config.yaml
head_dim: 96
activation: "swiglu"
norm_eps: 1e-05
rope_fraction: 0.75
beta1: 0.93
steps: 4065
dataset: "wikipedia_en"
MLP neurons of a small language model. Each row is named by its layer, matrix (gate and up: input weights) and neuron, and shows model dimensions 0-191. Each number is 128 + 32 x the weight over its row's rms, rounded and kept within 0 to 255. Numbers have three digits each. A neuron's up and down rows have the sign that makes its largest values positive.
After each neuron's rows, "fires on" lists the tokens most often at its 100 highest values on Wikipedia text that the model never trained on. A number after a token or word is its count.

L7.gate48:051153130138094089092176169174171157116170101096110146202158067121217117181123051123065130144130089122128171116111139099189094124124173147097117161182081092089130185106123086136132136112087121113079073099107175113080125188139115161125147102140099085136134147137115139094105135133164126100086135108108148159164103160156135120166134129184103108115158091132138097126146098163157122111087156132163100124181091154079157120137179204111111167129102090162122116108119154173174160118160211117102143137110122126107072105176107128097093155117112132161106168084161119114109163156173163164
L7.up48:135153121168117179122121189159136119122179138063097177143165062084165152189070109136091142169143064114187070121127131097140121146143139125124145158147150124154064110108159101102115169137067166118137054128129156153146155105086171119089187103140120131152114140090128124118057121070120133090153150144102161101102112134145135139080154158150110155048138151129136154119159120188144123179124164064136085158136117110097142139135176167138123101174168130072135063083155082196133162094153125181118147150126156136097084136111111097189107221147141160126125109145107168169119104096121107122
fires on: " a" 44, " an" 12, "im" 9, "ra" 8, " us" 6, "ri" 5

L2.gate220:145112139164142108209168143144186114182123091142139105148144135041135094136113051118168170134157132113147103073139155162043142106131110157157129086131123118145131101156148114190148167116169147134127110137160151114118143115142103115148118167140102185146139131149075133128130155139106132132156212165123117122167134132191106096157075161050098060112179154026112118097168123129138129113098115145128123111113130170137176178161140097215108142122156111169157106148131141128116111132169104165077090155102103187141157134162114137141070061096088113129140199126120148110171140115122134196
L2.up220:125070156124166163111154111166217100175103094170149145134163111143095159152162077152145153160149143140151142076133142150137136112088121178148093082152104178160127191121164148117091149115108142182135172123167162089143102113132122097126174195115161115093093125146146109129116150146147079063127150120114115135153165161160055118194134116080115061135124131090080065138211130152097096125131138186135167116154135141099111143084132101114137129084131130172180143120108132115131118148142113064115097140184160191138124107163067025168133126126102109161121139175104194152165166113132086118
fires on: "." 36, "\"." 12, ".\"" 12, " life" 9, "\n" 6, ")" 5

L3.gate44:206133146160115150104125109141152131080140122085097075156128096152160181100093177129158137130170165098123089114082181066182087163143117109151151084085166098072082098140140105116124147120145112118128130155056180145113115132077106040107090150084105193190123160117065110122076161139117075112105096194141106153168127144108078127110080103144135098139047124108107130139130125108041100091121116112084126112108122107095136170083125120142140130131111187111085175084158087168120096132106115113131179137122095148109144165122128137117194167131133116153115149139129066102135099145157072176
L3.up44:147088137149107087143150166079187124150157117091116134109163064034111132086123174149128088141125130116117108118117119105103122085122140110130141142102095166109144127164139142140126148133130119080152126119165178131120162152144098105124093143150124158111145144072093118137079142109134071128109126132183125129119165159122121082135123115086168148139110145120077086158174182069146132060136133211072170160071154186164172116090155198151116092084132188130126088099087099109055087149169124156116125108126138102130166095187110111173193080120072058106084156091132101072146126157178104172
fires on: " rec" 26, " (" 11, "–" 7, " played" 6, " years" 6

L3.gate418:115129138120121101080105107129075143094108174094128157092128160134096080131148151096113047135117063137131120161149110128191136121199100084060145130106147119105076081103145098159169111178160163155124141149102140126161081184117048120112128088099100137092110046141166037156057095169177118102136153178143203145098118124133076123145096132081114130152133078167129142113178089135163096091106140135146134173151123132128118089122088159155139069116132108081105102094143122132146156153110128102098127128158110131129177141082114111119122117118207153083134122177170079108176130151131167070
L3.up418:090134169148081153153102097158142110214143077165096151098164128131134044094070105170166079083154120160156127162188111138102154125143148088092153149162110094216127141085148122128169141151123104139141165168149136096175142159092101072115103108149129146153127125158124152129171117160092162073145168163145124132118106118105074141112111202120176121130110134062092099139105082174149140083129134096116144098150089159126139114099133151152087085166132121110093110121199162107168096156152144174122125176215135187084112091131101133140128095128101138163083144184198128113179169163143152138
fires on: " was" 20, "ad" 14, "==" 12, " not" 10

L7.gate74:050122145102094142110196152141100170135133150123161113150162146134133167108132160121131139138097126103123127143088121156171084154114138144126117149160093102145114141126195073105123128127134109090115098105125110072132136114131100131083162057085140175126127109149180066132206209172194176119148155120099142105086086131104065179137163159147117146097069149120095143098112124154116130117097105161150118118162107115107126133110157147106243114117100137102110084139098106086189155137132152198150120236112129099158124134166078116103113190152178132159118151156181133143144124112151099202
L7.up74:129183106145068122079120096128132177134156098095111113113134074108121187092075133110153096132105067062113112149145165154088077112084120189137118165155092120115124122146157150068136139111000153145133071143161066093088157107189099135058175046109155154127095070116153097113175152117124143115136137085129141124124091152147101153168151115127148185102128171100139081148092120106140186069157145114137146148126087076126147144111136155151187139142163111091120118135162099119124154120129157110115155098110141203105125069162149157159126120118147131136174130174075133158122181133145097160
fires on: " he" 18, "ph" 10, " pro" 10, "the" 8, " Bas" 7

L2.gate462:082082128091142087162133109131113067148177150159079137144100092101105111085150163157123114148113133073121097138148142132131096073149115122132085063183130170143123055116144106111120130106183141176129152126116155121137145144143083114151221167088075151135136126172164196117194145125121178128135159115130204137161167152084097149171159140133158154069127155156135080130151097098132169123133161147162048089168106148134157065129134094142062146118127131127080127125131122127122090124148162061141106125150094060117130176118128132065161155064070115117080167125112098159069097140085112118
L2.up462:144135096108115096182128097123134115129124165135118165077097130161140154123179092147056133120102119129139113163124155116164150096143149080128104088164132138126142082077156091123063135083186139139120118112110132108143178091157103127138145145112122150167118152186186188140171141101119044114182121130108184149096123166106105171089134177117121177103114131125135027105148113110163165147173138155110069090145140145102171070090145175109119139137100134085116100107188181169124095074168133105115133176106074094102189150110098175160193136140152159111095181155124047135092165090130122095
fires on: " re" 60, " k" 24, " hand" 7, " sing" 5

L3.gate223:190195114182093116115086118125154173115130145127147134106128090139110138112175123147192069153127107140139138132184103152096139086166154065095121118125124217105122121136155175153213074166197083097143075075147127097058161157168113131133098113135174167129192088115109099120126129112106145173122124143087090144123140108058124131108132111150130127130116163186156144082105068044142109095096114118122187177169110150112147146127107161159100133102132192130148138180144088100103105167125147158169139141078090149117081124128146143117150098121157119090130138087147109101139213171160117105
L3.up223:189151070119099133098097115134116165125165146155092165123154129143111162122147120168161110151118168156113102106167108164094113107146196063099160095150089227066130185123178136066195127152147150108150069078159142152053138151117133115149118140122120123138140118152140120138112124105109202143143112131083136150135127114112110117111125133186151140120121145171179176085119142038145102110108154121115170157105123124139155117099169144108086152143172138105138113223169086102096141176124151101116171128087106113098112150165117103094164111159194141118109038083131095094138187127167086093
fires on: " c" 46, " be" 18, " were" 16, " been" 11

L3.gate291:167121130162130103066104110080126095116123119173113148138124064103091101160206140181095124159136093116119091135101104106130157088092198117149097097160100193084172075175160167129147176200163087140133098134188129135068196168139114098137120124114113140165132115067182116164089145117099139172135150144095140133136115099083137142152124129110128105129123206146150158133138143113154116095111138110110122122071161151082099083144116144179117144097154229089038114118119108110114168104125118115157061148114091130106137192202151135138163122116123153166108140171113072120146108159118098154
L3.up291:163146132133154033107116154085141121122141151120063143174141106154104088129155126144123100171135170102136103113084159144107178117106108119158151093120082194158126120149120142094112166099180076137141142112119157109075158124138096106188120144166111087115139114107132164138153123154153139079070153136127104073155061195141221117208112140118117092121134122050087102130169160090150135078119141107106139103100149140160087102098151133197126096099133166058137146138135140064115193097145101141156105119178094124093122101195145099139134123156129195147081152103177158101088098186126142102
fires on: " was" 27, " been" 23, " be" 12, "š" 8, "st" 7

L2.gate444:123170165082121131137127100168156143058113137129103169157152054140144120144134125162150085127146131214083085088120119132113098128139123067115133123156141164118096119138096112068098072121134098118055099120061117109157113159183151076173136095089136132137132084111147118120098174149114085112170158159148148147082175089107168196124079194109100163116139108096158114122137123114144117106139165138113101108137171130095120134146124190135127083103124109113139222086147140131134113090103186105089121109068134141103212149070162172158161150093097154157190091167158123056104147109128083128
L2.up444:115088127128144125101116094153114137108112030109083167114142061153103089126156120153178143175097147154137063167124144125151135159144114111126129150143095095134118138157128044138113123106168128153045084084101098142109139102121156096100107145131130140152133136124144148119147158119134110150126123109148160156154174079127141154136076162129123081176184128102159073032093151164144186051146124132102105122110189078117153140139119134048128090149068121103123195165159128135132171091147174094142084127128147153106230134144124133158095122148136153114165094170169111120100208074085105137
fires on: " its" 48, "ural" 12, " His" 7, " Its" 5, "E" 5

L7.gate133:130172091080139074132156072174088103070090114141111116167062178134130121105133188127142132146147146115146110093096143094135109151103151085129108103093068136140132094159101128147154129146139130166152160098143161142085158094117134167059169089140108149096106140114108148093101149149126131079143142081131075142149196088078080109178074051084119125140115103120150087134132125151113112167171174115181109159149093151064116121182131085182109128099185111082118146131170117070057128190127084190125109134090214122132135115122144160082161153125112100153150107149099119123169189163150147162
L7.up133:177159128132061157130178138092185113096083132162143157111139093139101094129141136128109122158149121161105104112215170126072108121091123127115139127145085146143092157110122125141144123170156165141164148133134157116122202090157140121147146124127070164115123114119138097123132113146193170062104125134102090105163126189182120131188137105103129097155073094056139115096147154144122154133017123163145144155138073138120138169077129160154172100189046137094088081121167175077144175120141126087076153188149137122062080077143174112137119146132139107159087110108098131131098166108106142088
fires on: "." 69, "," 5, "12" 4

L3.gate179:116099105144144133176121156118124171117135073102089170064150150116122113115149120143137072160104131107111088110135111145153189161130118105152109126139108071193115123072108121082160132110155122145106127116137092169119135146143184123102122135105119100156154091205138143197171127155121088074079145075210112142102178173129157099078152151166156140134129146128107171145099103119105189077078118054180136131141070081173075134114177093119161089193102161131112051097160129117146135129144170101115167195151133106138104158109169132152054186149117146121145156100128087094114101118096122189
L3.up179:163120101142148186075116173122152155181208105120133140097097176107100125143151139105182140097126157067090151082089114123106181166161181131133117139169101137121146115087157119158104114167098123133158113115200102201100148083112129081149153129150103163207099134144085113154175167133097105109120129135097122147154113161138105132132120107130164175124142169183134140196180186160060082137068087061129155170089120140155161069161099130147109136146134127120134109116134128166077100064128103198105184208148103153118132105081138094107129147171159099080137129094130110126138159143083108148
fires on: ":" 43, ")" 28, "-" 8, "=" 4

L3.gate429:112123134108075153116135106166159084076085138170151141112162142100112114126129157138135150179123146129099077107137144145148145095178183131084144143167145105080154130089175110115143180094148126180060133130209110150135151203092101124177165048204108101099182097091145124106133089149119127106123102104153083090119159100135145090173171115151111145111118133153145094156180117176198156079155156122122092109141169120164127138110129167139071106142113120184106132113173104108175091136062163121156113150106134105099126075090104041110129132100092144081135132131157131136176110193083059153
L3.up429:164161075083125099090164112097096131147092134100134066129140167164117092090187108102126095226169132115146168118112169123106096162078175176112102096120195177144168119095112134169175106119140115142147068088140204145151149188134146151139114152083150141113139094108088172118084151117085083161141107092124145125129119104178082153168140161159170115097148141156162148086085131094130150135130146095114155105101141076061137108126122130151066140102092164132105159159064069126149112176101109108110126118113203080122138150078159081076091194084133122164129157157121182149123121152118106124
fires on: "\"" 57, "\"," 15, "," 11, ",\"" 4

L3.gate504:135132108133120111173111161110177118150119133096125090101144155137094158117118128043151095129108132127129105110131120059110149179190107170162158109090013124105144134129136152150124172091181139125172091062086087137148182126082182095090082099155105092146115058135110136151059164105154092127139143154112106115139096151120139183099116081163125105084147137156104109151185119179080107082117099099131167053087154140140129125103106138162147108106134142165085150073155129097142106097106138133123160116181114104155076155088050063136137196174133128124134183143114116123104183126116155159
L3.up504:120089082172101113205138136102121149126151171153137129174112151055126168146120126158178136128119123084094071090125120122134086118161168054106129122102079197153164099126102157125111194151126149073123093149126164112117185186114075094148095094079079123117104170119110158125098150120107096103080091175143105102078201156115177118124142129108139131166173170169098143143090103124145126073124194169127075102132156130140093159113144163095068088136102159066147089156119151138092129117143142119092146143120129070077113131119089109105149131134052164134058148147161112113046109129128112135
fires on: " /" 18, " ent" 12, " Goals" 9, " (" 7, " att" 5, " played" 5

L3.gate493:142186095084097131176143146123090142199147209101177105189127119093139138141163199125103163182090126122131080117097123134154093133160173113132120104147129150123136106123117130073112130152126105110075149124094118145076195103136147134137105081075104120104097125135175155201143142129072096193102135092161102114096193133133122129137097123149132150136151100162075181114076126154082171137174132155132090134157121078158146126161091119092154126208081112121104155110066148142172164126121078175109163067103162073136148155106152138164134166120136101163135111206125074169126101128136080078
L3.up493:082193140055123182075130111154098169135152100121136137198136149120153124124091163094094153139059125111089112172130131147124147104139118162171123089145190111105095118095130096126121125136159116093084132149144111108083131150107142129123089095135116128113092195153102119180125160155096093205078115103109031179097136176145175134115075196151149141102205123126127179136102091163101170111165098124109116095127138111163108089127126145174163140153125129144127092074100155149113133115092098147051162096130078089149154104128131105122097122153134062124086131114063111139141133193120044089
fires on: " line" 17, " votes" 12, "out" 9, " of" 8, " project" 7

L7.gate357:157120132120121157122161184139172115121193159119151116114046140080119172138153116115150074143080170104126108166136087177053140111066147152101109147145112162087086082154144098127134107151116121132131078065078138145140076122126122126101126096136161143078114178152178092078139146145141145130097149106168074149114093094140163155058118148112156125158201137093074116105129118128195109097143161176145129133126104155129125159066083129108080169103135140141162138186104133070113169073146083130102135103105124155087116204122120184166114201118168102149150134164123121059115130114192094146
L7.up357:213092134131120152116175097160156087076141125156145160107079130151215100118158117151130118132123141128113125132130134141103128181089113102103092074111101150133142130186132157128145112088156119094117127180104121172125133143150061149059167155101136164143102140164147103126135117091094129108123115129200117161198163120115111160117106167114152121174146090105116202132127127171093177124149146117140158148161142090115185124125141114143150169186071116114118060090130149156076096141087119038172154124191177139101124157016161126108076145132106197156088092134132155118108113088138171137
fires on: "um" 17, " of" 11, "og" 10, " par" 7, "itiz" 4, " number" 4

L3.gate499:099200123140144159098125031115130121045127113091086102110136091054137193093129122132153113154142116139126142155107136115097125102149137107186087172112114134142093123173096145095136105172100178115123133147104147159128177129115099050127174139107150096141136119184160149103134121160181074088088157112172134115196216117125151132106177160112183108103114156166130163127118147142061125164148176148114056135139138128131032147121176139122136099150151121133105091148152091122118117167122153167080129095126116210119114129178164087142137123112140071109092100106082152074108112082102139120
L3.up499:124151080113151165116143112108141146106099130109143114114158112153196137074113129108130147124133111149087112149123131147112132070125161206182095148099091201144108158147116122108141141083156161108124166138131158159083125133117118084079194135131128132127207143133184141112116124170149093114141193069196126109168130110064186108117134125169095156130083167170118111116150142109144133112128137146116088090141142112125062108152137097134142113174165119109131096135072144026175110076120090179139192203109136172108124166143111068090146145144143109150085108064069083100053103124161146157
fires on: " gr" 20, "gr" 13, " and" 10, " or" 6, " Em" 5

L3.gate48:141116142148140140101150107125119216118127157097148079144170141150101172145108113104085129173150127114135112092088182078136121129163120131177107107136114112091110150096105113120147205125104090174110188157131188164138177129113169112140195150150114113124204125052058111141109159104116150151109116120129130153181121083124091127138085149086095092117130148097117143086158132106141078149154095160151125088165158088113196132099103131094118104119170182178194101192200130060146100180143195130142095081110145179122157119145141201113104122084101131150140077158119135118158145118072125086
L3.up48:129160062103127136076104044134136143104097109098212134158163147152152199132140180154103103152110068117135128124120149129153143110084144109119110112123145103174066116131146156147171193185102177137098135096136163132106140103089082164090136117133152136139108099089131167110114130107098174123255119087123114119135156155120050097128131160165107164090107126134158173161138118093147102152129138143133110107108097135134170054128097145050161142160120119087140048139133196144149188161098137166107194142113135147132129135067132169130089185181102128131100117112154136137099160125119156121
fires on: " as" 33, "’" 15, "'s" 14, " pre" 11, " became" 6, "re" 6

L7.gate206:077112118109177178132131148119161102119108084106044144137197123168143131169148073129078122112174113116137107112121154106116136100108103132149117145171055117174124091158108139149138117078139155098059123104124074132148119155125124119131151156202174132094114145201119084150103127144211055072137091126176145164143141159129094128103122091135124140107149184152108118148166046190126143101105142061108140154141114122150161138077151164143128156142102116095145084157142107199101121145116171151075175128084166182156077085158131154172096126115075152137104139133161098130177132119193122170
L7.up206:088059159140131177086101125158154150094102139198148134081213155119125125114197132159129101094149183099117154122114170109085122152138095064113132156129100137133123146151080142086149116132121129095155070112154116148168141166131110114082136118099177124091137117158112113100107138182138084114103171160166141142177145141132166099154184188148172174062152155126102069179134127155166126145138133132158148128160186109069083139170086147131124181127133108182040111121105084098145106156171109100148146114082172111078045054089168102154149089121107109153091137113122104104133124122120146171
fires on: "\n" 24, " and" 15, "-" 8, "," 5, "===" 4, "==" 4

L3.gate386:171096124143110148067146155086124084062164133168234113178156109134208053137127096075155135085152112133172179092070143118089139126168167125145129099157127110092100096115116125113185124089150127136083147109145106134139070129161150132149155164089162153111079175114078145143126218109088106080146148149117133129178202113125125180129083078101126100153125099136115111177083108118112141122183090148132093108155153137118095141147082127145168161176124119117129139141171142176146118166104113191114167119108126122110102066098082139107099127098137134109192157131078087135153121139175136175
L3.up386:127075139132144146112128115179097137108107120114134132117140147097107166063145113157034129072140126129163128140150118101097139078163169146133125109119125128153103113164127114101124177104121184148068115107086156096116126172155118114136186109147124119130165148095177144089193111133083108122127135179131188202146136105131078108112096145114154150197170133132076121117177110162172074150160166146167131112131077119188135146178126080111162134115127116191143128105117086076129143184084078171122129114215116111125126099123068177111079151084063067142187148132127144100169080155163181092
fires on: ")." 52, " years" 16, ";" 14, ")" 8, ".)" 4

L2.gate252:100155120098163136203075119080090142142160089201136070150131100138120165158118161097095139140159183141159117129131140135064116133142125104138216130121119122132118112116112222141182156112136139139130069159133108071156118171108094148193140151057187156091184107115123121147145160143108128134102138144153162118133173176144106117138158141094121165122097123134099128143134148116127110166123109129112079108094121143134126124121079070100119181189166164156147070098117170102064113059142154068184059173157100152076118141126122089127115107190114137134131141095069114147047107089151134117
L2.up252:088136076128133108134125118136157142115116142168156132156143123147153129122180172121153126152152143153134180177108152176147124157124120107150103093148133080128153095164134072076164178148167124143079113179126193144175145151106117111177182199151064205124147157111177128128133170045122157118126074203093179141134165134172143127135111102161108148103181150106119103054106147143158142132209031132160136078117137164145176128089127140103071126159138143182171143125149124152139149111122136096147100114193096158142107130116115106071163072172137154108075169107114146147154153113162137085
fires on: "5" 15, "als" 12, " •" 11, "ters" 10, "els" 7, "2" 7

L2.gate21:064091080141145147135177151198157092133155131142134090151124118075158133096152099149108169104167158107138152124127147120112164096158171138091130102147177199146152169157172090141145163113126169123107107142156157130134162104118113074149176148142129167132156147159158142117166154121091135124152172099142164103189137136195214106158112040051143091157087122115110099112127116159097066107125106124140136140114159157159110153090106129174081132181121158126127082145116124081112161186095127190079180145122097120104143112110084125064087136046098092136145131184126118080200149120083110136
L2.up21:131121132114123115112164105168173108147151184170133116173090118162139113103168100104130118116100128166077173125124101130120117118130170136065135087166165080122159119207113091159141131107075082082109086116135129130114147114111173122161132142086138051142150138139148133122168122144107092117145079082093093169198116040182188146145128103087128075126097081108067120134083127115141100123118076119226156098123115088184156181080110155094114117083082115131097191132091133105092085146119100154130115102188163144120070143085105093119123185104100105180132136116105172149157159139093094156
fires on: ")." 34, ")" 25, "." 17, "\"," 11, "," 5

L3.gate105:151113115122095120164117163123068088142123169140126085113099133170160149075178136095173101131143098113153137090089113143151115096154151098174184104130143088196129124172105111167177070129191155110133108135152103158109115176095063158126127149107118103149110126163110114148143106171117160102130092117126131119143099157154090142158120075137167128116148121088137152159134051171138153132140130151170148073139128109124160135151150139089175129122123128094068095037103148118113104085173201161184168099093092084164113107064091131057128110173154107096124076169087110231151078137127144079
L3.up105:161140171141072126155070128116155137117168121117172129122134140174158234137174099098179121094102134100123132116099144108118141077056139100141167123164171165168089178150133108098144081158170157086088128182169124117120103186120128120111120156106121126110127154145111144104144118170136085088110107125116127141135151093100083155128151118118158124054141132177191118082082107169070181109145095168143126124163143066120119092175152116111183115100225131103094103121091142129136147095170130153143137088125120086183095108088084154106175154141124092082171105135161132161033091101105157096
fires on: " Party" 11, " Year" 11, " region" 8, "ij" 7, " Comp" 7, "ency" 7

L2.gate156:112142135168114103176157169119093125123120091062144125114101107110128064077090118135151160112143186091123075092077090142198108099169122090108122152099096151129199112107113151117123144125140099180120131119145119093081140122113159121140203166231125094157119157127139174112155161146128113115139183115141149150142137106174191149122135119151179121069176131109152127119126114145159133052129150118134133068148102097203117083176148105131138117114124141156087114104202132102153170121139117178145144093149117086116130123112131136160103198159147184083177068096101102179104152101129033153
L2.up156:073105096115100131144155149180074148084135078123101127083104195095144067116170122158112097149161095135124151090123079164158103118158106093160106165156114083151138119038100111165098096066139127212088150062167142156113144108096173138171099122164111115128135146110167120150188113089146138110151124127138214105154134061057128133115146112157080128135066110115174151157162141099127115122166154121163143113136074145124153115111101082068117140131096158177155166153154120146126111113117111079112102140112123161173202085155082142125111181177135139147139176105115160158114114101072082163
fires on: " (" 65, " is" 9, ")" 8, "," 7, "-" 4

L2.gate279:096086124091139117118078133150150115130098104078218138057102131150083168113093153146116143138204131139136161157084126147124084180131122155153076120136053097149115133155144105134106100165100151165088096127105142186141089127079105086135125165116141121107177196146117113107104144075175144112134157145146167170180120096118151111156173072091081183139168156126137113119162138131137200162124132157143128080134082118104105086121134141137038118147099135142146131132123121040180122174109176112167101141155081187191143176063125130080142099148125080115099115111095144149137154105151172156
L2.up279:086189157092172118136101118162083089125124129085188167119149165161050209090063127189067149171116084194133108130103148131111109112118159122126119101138150128102147116195124092179154094136170113062127139145063125140118103116102109160105097044146122104089153114117052121123137108117140113154101160147183157119164124090084128109136130166121174136095168151164039074178111138136197067105122185108167100139114099124104184182160108116135125111148148122105117099118134156127126158176133142083150116118113169141134089108146117149141150142146124164166125169143110127190135149145149072148
fires on: " l" 32, " Sw" 19, " sw" 13, " gl" 13, " much" 10, " Gl" 9

L3.gate91:151170152122111186074164102144127159071178085181138116058103076141128176064130086090124109175124166118108130133109150161109141179133156118107133148136111127119120140125122062149080107225093131099118109105180109087092150132103112117107155134116139057141157147225146127149135141102093103084163151120106142113171122124092106147108103161154089133119204149103158153129111128122131115186119118152164122100106127105121141115069118143138091119173061197107092118232130160120159106138072125147093170122072146170124151116129121095131151069168117127088156148123160126081125091142063172110
L3.up91:083129112126145129138138183124083134206090175103144093123148110150071100164187150158118136150132068086052106140098116095141155094122134074102156135122094119088134114114081121163100148151145156120134087114137086133126073110184142130126113094147153076100103147157116101147134100155102151113144151162125120083127093148184163103168127088186104139164142137160189194105136164136169144167088143068193098070145096148159169145110139119096127157126141083088136186073134096155157138164051081092110154116093159092079139139109120167186121173059182151182123127136099143153106187129138082120
fires on: " first" 24, "est" 17, " next" 13, " last" 7, " following" 6, " third" 6

L3.gate280:152103147112108147159161134132134158181098118167134114190150144162181145151163119093121123150119150166148205096074143125108095147086151135108110116180132176111117121106129152112142187157112123174107087162129158107125139126141130109197140175137105136114076182136050085154185160170205130072165118092103107151169140085173105110107190073086098172108104150058143117141092096140079084141129103095178162133155106132155164083126171128141130121141138173121151121115118167076160118111181136127108090096201105129129110136072059101056130171075114122114144106126121184145165144106113103076
L3.up280:138134172117124139159171132173145123158140129165146105161122155163181195134114120105115149107082137183156166103063182119080118099146137186143100099144184171123114135120163135105148189132108158206101112161135138139146126123128077061161154196160084128103136145130082103118150155147214174085125147123093124144126116082196145104108183113075129143123129102067136129088060069133130062131168103102109154136128112124154222109146138111184103129125116121164124142077105153079163164142169100125108110147166127130136083144088069150084123140124110076109111102138141146184115140133105075065
fires on: "." 77, "," 5

L7.gate365:130173128128118122093071128116144148102152198106129086164150079126126171161144159069134172117141120118134114138086137134161080116174155106122074122163151132133074067087077083092145080130152055138108102098123127198154173112077148140110111105109073095167074124115142074161136146142132107081159119107069190116097144138149139110112099151139120207153128145145059119117110144172146095137114071151138127164121113111121122114165156170135148188109183134114190115108141149112110158132151179166115232111121124154084193121121137071128090170083085102159135117120115156208080134111126140144
L7.up365:063149127119158114095126182137138118109118161085122096161132058091131141125104115043142120145190081147148134106159116107149099164104170125051168130140123154052102076118186100124116115109135158116144085138166154155063069131126126146174127044096105112103117167062109089157165109159097129168115077165160125127082048104169052145074095094135141175139184151154152141121110188092175088115130137084153120062084126105086140130150143107106186156095177119107146116105130097148145118105122096144110165124085158138187115127122119142128119164146118129134130128086089172110162091152144101122
fires on: " a" 26, " an" 15, " to" 13, "the" 6, " Em" 4, " the" 4

L3.gate509:131161140137117152103067129158143148117147080151083119113142065127110115093113071109149101108122128141118108155125189127130125170089159093084161125102152148182123094024093103136124148121077154115106146093087098103055124144142157136129094122109086079154138123108175119067071125195120141142093152122166184153154121083121129184121111119095095115125160081085089160103136172142161163141144229119152123098145172095123121158139138147078137116139126138145148136080131180151171176138115202106131130142119103068102156104063192141141173137121127156077165102153120158078136060155067098148
L3.up509:170142109112102135117078148133066111135133109103127147117125064148094112133150045117151133142150125159118137133077154095106143186081140117115114139135089125150125114027145085131140160161092146138144106114095061093082127077173132128068123161132160120157125122092132106102068133126122125140114191129170195165176154090194150128136096086064076088135116133105095151101163163128119124083133194131138089165160127092095153153120101152101113128171130110099127156089151164150189217143101131091119132148121114104117180125034137129121171155117077197104140094171150152078174122159141122171
fires on: " its" 81, " own" 9, " Its" 5

L7.gate236:097187110125142140134116098106122129117128174125109080136111130114130106162146141182140082221136146126116132132116161142136129117144106163126038198133109147122109121118097123105152124103122162149189080153083126159135027089177080127136119075150100101103139185203171114162187117172158134096120159110102147087095138146165181190110132066113102133079105130163165151096113095123143149123104095121115060096155115175167083115146168150138122139129097164203127083134161170135146106140124192169137174159127155102114126121090104138183060059079093137146153121113141179110107147128128092148
L7.up236:160150087156144158150045138103128087076178156112099105186072124111129171156181161115106124071124150140147038162088161113125128151117100147203140112167107103164134089112147195117103116170140072110087091148164102116126142094148140103141199155079128092140132110115121128114101084091134142116151135114123164122141150117131182153192111144142152159101112126116112124154142135098115135131171114193075063097146134095117093105143123117113077101111177123090053155121091080089105185153167135101147129166148101089173066124106123124137128114122035211164100109106115088078140112106120145155
fires on: " or" 41, " and" 12, "-" 7, "ly" 7, "/" 5

L3.gate407:134135067123093119160156121143124163079065086117104081092177080185138171094080106163141104108109091165135084086150117081111172096163107124107118146115071148142142130145117154144164176117118145121100177142061177140152181167185093081121084131122099146138145141107128182129166147106081149133218156120178135092154131126182073110151108150143140134100174098112141134149105172043129190111133150144116132103148195153134156067154086131125122127105094118074178118160146116147165115200137153219144145077131121131143147081114117185133141153128145161120084124144122130105110106111078127072
L3.up407:083117114120118104124071185142132059104130129085121094166143144146114151137111140142140078117078189132129097089117121111202110132116079115136156140165061133105154186194078172098180176135138164169123120150021165065173158168157115161115122165114172133132109181194109143127192130098074136096142172165209134159100116130156114125128105127142133155154098162081147125148092103083134148124079145141169128068194105129171165118141078128073118135080109134104148102165164103132096113119124150135172098154130133161082103113152166145117115143124138120158090089131146130187080162093158151130
fires on: " as" 85, " As" 14

L7.gate182:121134172133110124121120146135121046116129137117074114077160155147185161120135132151140088155189111164143180125108187212175143130134114157031057185160145110109125143148143124147125118104119089147148148138128096139114132141158111116187112149108091191122083075108138165071113092170135103131144115104107169131143188171082157125108143172102093117171145088124054094167142132150116082129147164095132157120133123144123117126157129182160136116128164153126116102106118185107119100109126184137115094062183124067158119138155100065141113136160100148088158124107186142089145102125081055216
L7.up182:131103079189117099130095124115123179165185138168158046108164164186161117165091146183155185135205123134078104129080157175139165122196127156147141110158134161120135142133178102184088168125116098129147130154124149152146128105127098097205114215119063158117161117149160141130146095174107100143138120123103152088177101134116139135164130188127136133109087130060081124187157133071174049123118131117156145124099165144091097157137160158163184108106145110124129178130136166107104139147139109175179080159143118121095081126127099090146165140159102133110124127106175141137164199160096128117
fires on: "ed" 30, "ued" 7, "ised" 6, "s" 4, "ared" 4

L7.gate167:132108132092189074190118109123115075116061131162088163124094091133142146093162125160183091151144143130147132139174130156181097167127116134135122143111110087094110126136086057129171153106122136109164180157127124170123138083104080098145161117125115187118124141100127094192094137131103184081111086126130140189162147153140083111133172123109092122185133191141142115150170139161157091103158110128178179127151085142120158125155099017177112087219109151148113124140167093143186123141121136163114135201095162143126101114126065131133108125100124195104096135086065108168140149143103093152
L7.up167:138146171085145149092126100133148174184105126126091144119121142145126086163122165095120065103088123127149150109113109165159137101095061123163177149146081109096134107095138099139048121116126160148137145139101108138126111092122146150124078114095167127081161163102098093130128077128161139097170186063158123115124104158147121117110142132142072141156164139132191152073078125167146126141098104128187162065141088186134127051097120128118130096146132128148123075115160158132086157060203158146103146116131103058169092111161158198148148093128135138213162114154058089156090175151157141192
fires on: "." 47, "," 6, "13" 5, " |" 4